{"norm": "rmsnorm", "norm_place": "pre", "qk_norm": false, "bias": "all", "tie_word_embeddings": true, "init": "uniform", "init_std_qkv": 0.0266, "init_std_o": 0.00486, "init_std_down": 0.00266, "optimizer": "ademamix", "schedule": "wsd", "z_loss": 0.0001, "train_tokens": 115900000, "max_steps": 6969}
MLP neurons of a small language model. Each row is named by its layer, matrix (up: input weights; down: output weights) and neuron, and shows model dimensions 0-191. Each number is 128 + 32 x the weight over its row's rms, rounded and kept within 0 to 255. Numbers have three digits each.
After each neuron's rows, "fires after" lists the tokens most often just before its 100 highest values on Wikipedia text that the model never trained on; "fires before" lists the tokens most often just after its 100 highest values on Wikipedia text that the model never trained on. A number after a token or word is its count.

L8.up357:070143076122141156107167152088108172141114141186129131142153117156093112120124125118172212154118119092133128149180089127134119134104138121129151098107187151098128106177098138140102128183126162057099109136149177119170131188140048139138129098121089062158094119063163112086135069132154170161150116159171150149124122091109157093117135160126159189152146091146131109112160122106139161179168163104085095056150109193069152137123134058077179171134142173147119116121123121194149194196136118169183161123066125117126131100139121123123124112144147094104117081169151145176176131133115101084
L8.down357:200102190088103133152107137101172134147126162108102072107157141133154125139123172113105080123126133144117138133064203114084155139125147135111107097117053082158119108051184122126106081066142122175187129090117133185157132121127168079124131176146138167115127179139101120158154120159095128115088124097101110152255111114118147123127118107178112070081092140117095121188101104117124071093091138140151166138148124103182118095133120172127101110137135081142162136146127142135139066091107115106041113122143125154099122160133186164124169140092153138160110114084108140119148094106095132129
fires after: "\n" 87
fires before: " " 50, " \"" 9

L3.up573:111197131109143104133049088174153108134113129055173153124147117094132135097142102118152107214113153101143127160140157090088115171118115159116058164120142159120094097178162105086159141123124083180172135132118110149136172155132211113187143119160164126137161146142128048148130038099126202109125120157134112085154100089151098120160103093134047132090121173143172150210145118136206109100129106098186112099117118154094125092104118145129142164203093124108123132121128089132089093099161156168079091113078154122174148108131161103141133137139149123146127167105159120169148124157110125157
L3.down573:101113084124125159128120158136123084082150146178116124152107176164167102104070101133088119053106108166155111172131091105140065111138097088070129164123125138131121157132112138163130138172100095160127176059080164158134159129113142113135157106166172099152111137085096078095086088149162149122168103084134153069112176105090129196092119119108121131146112155183095143138098242152095116115193084111093217116130150134152134177096113149139061095156090100153105096137127138071122121182108066150095092129148149140177134094127165113132129098078117153122135116117152153119102159185161142178
fires after: ";" 38, " |" 29, " t" 8, "0" 5, " m" 5
fires before: "0" 39, "4" 6, "1" 5, "ent" 4, ")" 4

L5.up423:115125162146187143089111101172132162176187145134164151131123181106092149104146109125100083118141137118089143154085116119126119138117128100092178110146167109087126130145206109130131130113065116109161130180147136128143175188129139119103114095125143134180081124127141117147116092163129103086100063142109107113117127146183099115120137145087035100114119102136129146126160153158102146138159097090100156120178058173110087148119063153129203122091129174130181120064070143095245167100142128175131126120135137141103124138121128171166062085153091115071165193152136151119177124079120067136
L5.down423:131150139154134119120173146166123105074126091153156178180171104090142116114132123121136107119108043129070188174129155141152172144093112090105121134122137114107158164196088179060138153158070128135135134089145131152103115153160089114138161157134129077052083108134115109116141147095106110086221062090122156073116146192120140125133163089109101138117126090178126149154110153068096138132130123076210175085164082118120120145101091135092116103050179130136145114137124069113131145163096151178130128075123139151147105139071172065172141171142104109140173122084141106124149119110175148143
fires after: "." 54, "==" 26, " ==" 6, "===" 4
fires before: "==" 26, "===" 8, "The" 8, "A" 6, "W" 5

L4.up186:123134165212149109155125087121115121184127128075167168158162164133116149129141165149125118115133036151149127108143123110120148131135117129122159093092122134138109072133162063077178100132143086201077098135172119144135198048143062115102189159145091090152130134101175098159113101100075142128152167142148133133111075118174108133152140116150154196116096180168173131137142077151126194144060108116106109077196115120113122145120143106151135188115113111156139137112090123178159141154128131147190150117104157187178169090099111150096105098117154083133139111112177132153168143156199107097
L4.down186:150081146123147141081124122156129119110141130121143131135133159127092166132081120158128155146144069078133157130153148110202150135091135066158151118120171117141107086180102142134129121172116090101125130160155134173065113144073101150133180100132114112156137069154183116134189157123172117136129095115105120099000118063183149126101155136154105142119157115131154145114140109190084118148151151114115145112165153104117135099090127063164111200079117141158134103165111174215144164163116174105130103137114132178168138094131123091136035111139172082089074132124133148139094120105151098095
fires after: "\n" 96
fires before: " " 52, " Off" 4, " L" 4, " Total" 4

L9.up188:119167113135144179160124095101075161132091194127160155159076117122142199107111186150137099096121137153126071160120073131088127123184102104086083124138087111105179085131109117135130153114101177167118164145139124149126154143089132117146107143050066126117150103137207143114161122159123138141122126179121122167127162056180096139123147108138090118124137137111163157103049084123103126129106180124105157120142144167124090074117142116060138143083146114157098087107059109220179216091131115126121108139121067113098161127199112111145121125113104069090095105156151112159109129148183113164
L9.down188:140089120094078067134130164135147081103158128175095146133093123115081126131140107149147067153087104166127095109140152147135137137112113103108163138149108053144123116205160116091138116132123134082122175175152116080123197124135108127115118133141129144108110126112068209099109158089119115155200197158125158107139100000093141161154120171075136153130090098125092129187167149168095144143116133169180088104092130108184151159131089167134134069161079077134116175165082121094152109114098142096117161070085148159119125132120132134128103138150139141162133149133143137140105170099072143139
fires after: " " 47, " (" 12, "\n" 9, ":" 7, "10" 4
fires before: "." 27, " |" 22, "\n" 10, ")" 7, " -" 7, ";" 4

L12.up206:118156104084127117093175140116068127124155137114146115067130115146121104173107194159173209134150133138059094169134132218156154161140085136179087102096118141128148150117131129093038104073172140094141070140158160180142093165131133137138176087141139121110175149103185110096168166109052053124116123129131113163117141094155094107097101089108143136133161122160138106085094142077136111163132124116147079101213089210138158126116134121091051160131197079143149140153112117204124144146148140120096112135121125127154126149159150128122110125088124107056120106127100136147139100092143152123
L12.down206:149089116146099131120138121103110171134081092183140092150172175103093129165128228125087171149123135126148120071124160118150134121142186140160091122157172110107121127186139154134123162132114134154147128150125106165111101101120165106164060104146121038121114099111038132122166075106131133112150169136132145047082101018110135168167063098169134117143099103140094116093141185096164117086075097143163072120124125129145156139122151136157153123100105146147137142128153131109062124184107121125125163156109114123136041144108199116130183127133103074141129097101125099079111120186098096117
fires after: "|" 44, " " 9, " comp" 6, "P" 5, "7" 4
fires before: "2" 36, "1" 10, "9" 7, "ted" 6, "vious" 4

L9.up128:093172140115214133095068170097110106160123164095126173107082097146097118166128113137082124110201117162091159173110115125188095137068152159097152218100148126192101145163148082060120118192086136084105103121173108128133121115154171108133208087111146100210129158120159153159104122112162113148136106153122150119127078112173104158064131208091121129113123161123157155164146141078077189176127135136134138122114105164095109121121118117142108129137139093166119142116132110136111163124138157110114156164059150117109145148183113172126061119105103140147149100151151123108166110159149047152
L9.down128:078129096156078130141149120074090147094103172116120093151108096107177181157134155136119093159073118096134145121137154138150207135136167173135115171111159075091108189096115217126104132061117135149154130139067172134119098154098132097116119114141139123094143130123150145136176101155125157152085170118179115144176141106127138124174069155198102146140112125142151072120189099090144166064131095134035096125150139097157135205193135128086215092178145115099098115208114108096149091116118120104129127164175087136109143100136081099119131138113111159115133121113147116101117115098099194136
fires after: "1" 62, " " 15, " G" 9
fires before: "8" 21, "7" 8, "4" 8, "1" 8, "9" 7, "2" 6

L12.up576:133127145131179138070147155110157116133105160118154133145107064142164121101107104102069151059177114104104111167143188143103181137195092110155083068185144177171189076134149126131126119150106095110122130138124178130084158122100115125191132143125110118100159120116182099131163126143121155137108085156124129101150106060129116191090150151141103072153124107137190100150080114102091189126098079118130056172105137094085146146143094099150116094079164089156202091153075127194156154143103159084137161166139112160103151063105109111146101092127097140100160104151117142123183080109140193124
L12.down576:125090159112102171134134146121122153104086129133140114155102140157127115105155132135149110116153146157099130091139101166127107120095113147123129121127143164128103100110162160135159126116170126135176113132096167156124157140172149155046137124136127158153113101128071136103101161145121113096240106098172151131057120000092103101171158123073179198112165146136080153150201115122092132144130118135157118092138133172120178124118092150096133122204114162119098138093152105119119138145127133006132144182125089182148107129111137134131140114115194067137091146112132124111112175130087070125
fires after: " In" 31, " |" 15, "In" 10, " of" 8, " in" 6, "." 6
fires before: "2" 31, "1" 31, "," 10, " |" 7, " " 6

L6.up38:150163139174141132127112129159103143185125155101178163114086083161137111134068128108140125137098114082140114118119052124105129081147140124124108128135098142143113143185137114069150151109060129143149185138090130132071122178138143107110173161132052092093131122119231112120134185175127118102130121131123097119132206106112089211128156195121121150150137111140157173075070141165056124081166163120122156055113143132164090153147144117135140140118152122167188083093109153086146124138088107097227117135137059191121173140139121153143095134151138108115130101193123106132127125145164110152
L6.down38:124130106104140117077195110094152127142052092108141149156100094130159124131140145126162112172162175176110084129191168154171105118146116140113137140141105113138136148129146166133125134099136084169176039089141107084208107096136128157127077135105178156106113123115070138072096063117135127136140114126119097177070086094156145098146090128125137114144125150096102174142143067127132163168224121149189087184159151116111155125059154133149111105169118160122070147098136101108168072098123129125097111089125164173123122100132148102095158151150153243168119133073149097167115137111143155113
fires after: "1" 55, "," 33
fires before: "1" 23, "2" 11, "5" 9, "8" 8, "7" 8

L5.up230:076147079173148107066137084172119163143219201123181180122129154152114128145162128159178127098171117140098174129114092150144123127116110094083240135143108141104153105155125124115107156104106102144150172143155180153135200151122131116112204129115123149181074114113156147138096096147128103125136080155104161122109140120151156109084123139095091138116139157184154131141172134146122146121139125081120071118144128122091174153147090144100108141080106165138168151085144132159170187151116207145188120152095163186196158072120124087137102141087161126113106098118078119138140119139150039110
L5.down230:101100116171196158092130134187089157091165166153169170150127140127134105113145100144207098145168143065089173139118098149145079118080117134150190154132138128090161115141134120118122112115121142165143137144153151152119173177158110204120161128126122082126119134102159157131133075130163115095242129151118096117000141154140113081109105147113121139139130128164161155135129153146056102164130134066152135105112154138125139148131136139140107133079140135115118146088151114172119196132116154131144125138123175170171114096117154062149122116112163149089140132100106118116138130159164071157
fires after: "." 53, "==" 15, "\"." 5, ")." 5
fires before: "==" 21, "The" 9, "In" 7, "A" 7, "===" 7, "-" 6

L3.up314:141151147194166116166131083079136112189131126131152190130122154127106134083162160173185169135109085191163092132129116120146171181119125139138178142091143105079113091143144152047108094159105146142133081168123127104143225098122144118120157137138050066123112039135165061162071135120078146097119156121126131186108137091157123146144174134083156183151075164153158088112125093103129167113145127114127135062176093107165124169163125093069124178128083170138104100098097105119169155160157159135146117086076100169129164141111155120126126090133145100140123130106149140123126121177174104139
L3.down314:134137170107119137101154133129148145097117107138165116115128124138085153104137097141144166133117121141153147108173190178184173142085137119172122144109170148139094085176088122127144165153096109123154123148135133142095121120122142194130157141151085099153137129126171143085141123154167130114094133117139128113000086057139142151126180154154157164122126154145113144099110099171085152133172135081167130116169139129081151089087151083140133215073108169169117102132133151160162131109120147120159119108127119199162123122102131094102092084162197092140113161104132132140127116129184084114
fires after: "\n" 100
fires before: " " 35, " O" 10, " F" 5

L6.up629:129133146104165150085145144132119158087124117125165140121135079128107123122084110140130145156154092143155178137111115109206130071134168174144119094114088045103076121175155136114128147106110158128116130181102142141107132158138112096151131113071106090111178124146174191165119141096190133142123122129079128176140106158116120125105124138125104127148103177126174165131084138149087181202098157128073052124168120081111199047075095117145113104113130116133099149135094176111119127079160157110104086180146129125125131128135071057207152150151162134095102101152117126150111115145236067178
L6.down629:080205051162116146130097082065102166092127124123150135126197135160148165120106135142091092145130094123179094172187103150132120159132132116128121107080157129182181091134151155158122171097139107089095132101160106205165173152154085110132084101162122095075140155130165070124073106141139101128143100100098123085034125116140125110128157110117145108100145100088117111109162124152064125131105160135130154127097169172149207124180156153172170104097183123124083153164166110107123107181089160088129138060109129165111146101133143124156074174143113136096132168176078166122071134114121168139
fires after: " In" 33, " in" 23, "In" 18, " for" 8, " f" 7
fires before: "1" 26, "2" 25, "ow" 6, " " 5

L3.up187:128145151205121158163111098106180139177121159069148162123082121139153086190088095106102121102167071135123131108140178136130119120152136179137132090159143150110072099127180119048170121091083163125116185141150170212165190108131122070123177152136080148122133124120150123148110095122072184106107101151152121099131149139180095172174162171144132118177084129076158084130195084114169148109104128125112170131131146155150190093145125129173096174126118131106141166099085137087153166169157159112186115142126149143091170147146073164033149104137082136093112129120123140111128119163136105122
L3.down187:137147113139100142085143112135149103148188212123158144146168087108153119152080129088121173084084122133164203134182136145165116116129213122098111085169153130086156111188191093112188137093135154136106121073139159137118136109147114114183109190138157155096141155150165086161087132124131085142121119173144147144156199087143095144142117118168087127118065147108149064132146102119171126145121102138121158170155107101187126069157101083135086113155222141119116085113072144185138116104131112129138081146146109136170177096147148071101132136161079136140106049103142139175110120128160105161
fires after: " one" 20, " cons" 13, " up" 7, " an" 6, "ist" 5, "ists" 4
fires before: " " 24, " the" 17, " of" 9

L3.up465:162131116057193083052141097207084090088135150106168148082151126128105073139140130121125130131155091156099162161182129176200108127132117202124057108158156120136120142142118131147136174134122108155130158126162107146051172190100127100164128066151170170156131062125190134116107144129154154063134097137135127118130158116187128152127146130083127126143203136110150125146097143075097151143128114157136152116167082107153127197132119066157093096066162117157135106155122088178134162115113150145149092124138190199116132148160157111139142119132164147139145126085089174108167102148149089086
L3.down465:122165153132085156164162147127134148095169103142163127156152161117093141137100093133112104083172142153113117137110098130104156100097205134147139107080158175164153169142119070167087107075085134159122101130081117080126108147118143161128106175075104154081120132103135170122166099082110108136167097094173085147133168134123148073126145131155143125026129143133062111104178128084059115155205098081147174128127136098110169114098122196072073139156115119145131146087073169115174108225133128154089143047095101167156152117155099103115148129135121109115159127091136080146102160110159152091
fires after: "," 41, " November" 10, " March" 8, " July" 8, " December" 7, " October" 6
fires before: "1" 54, "2" 44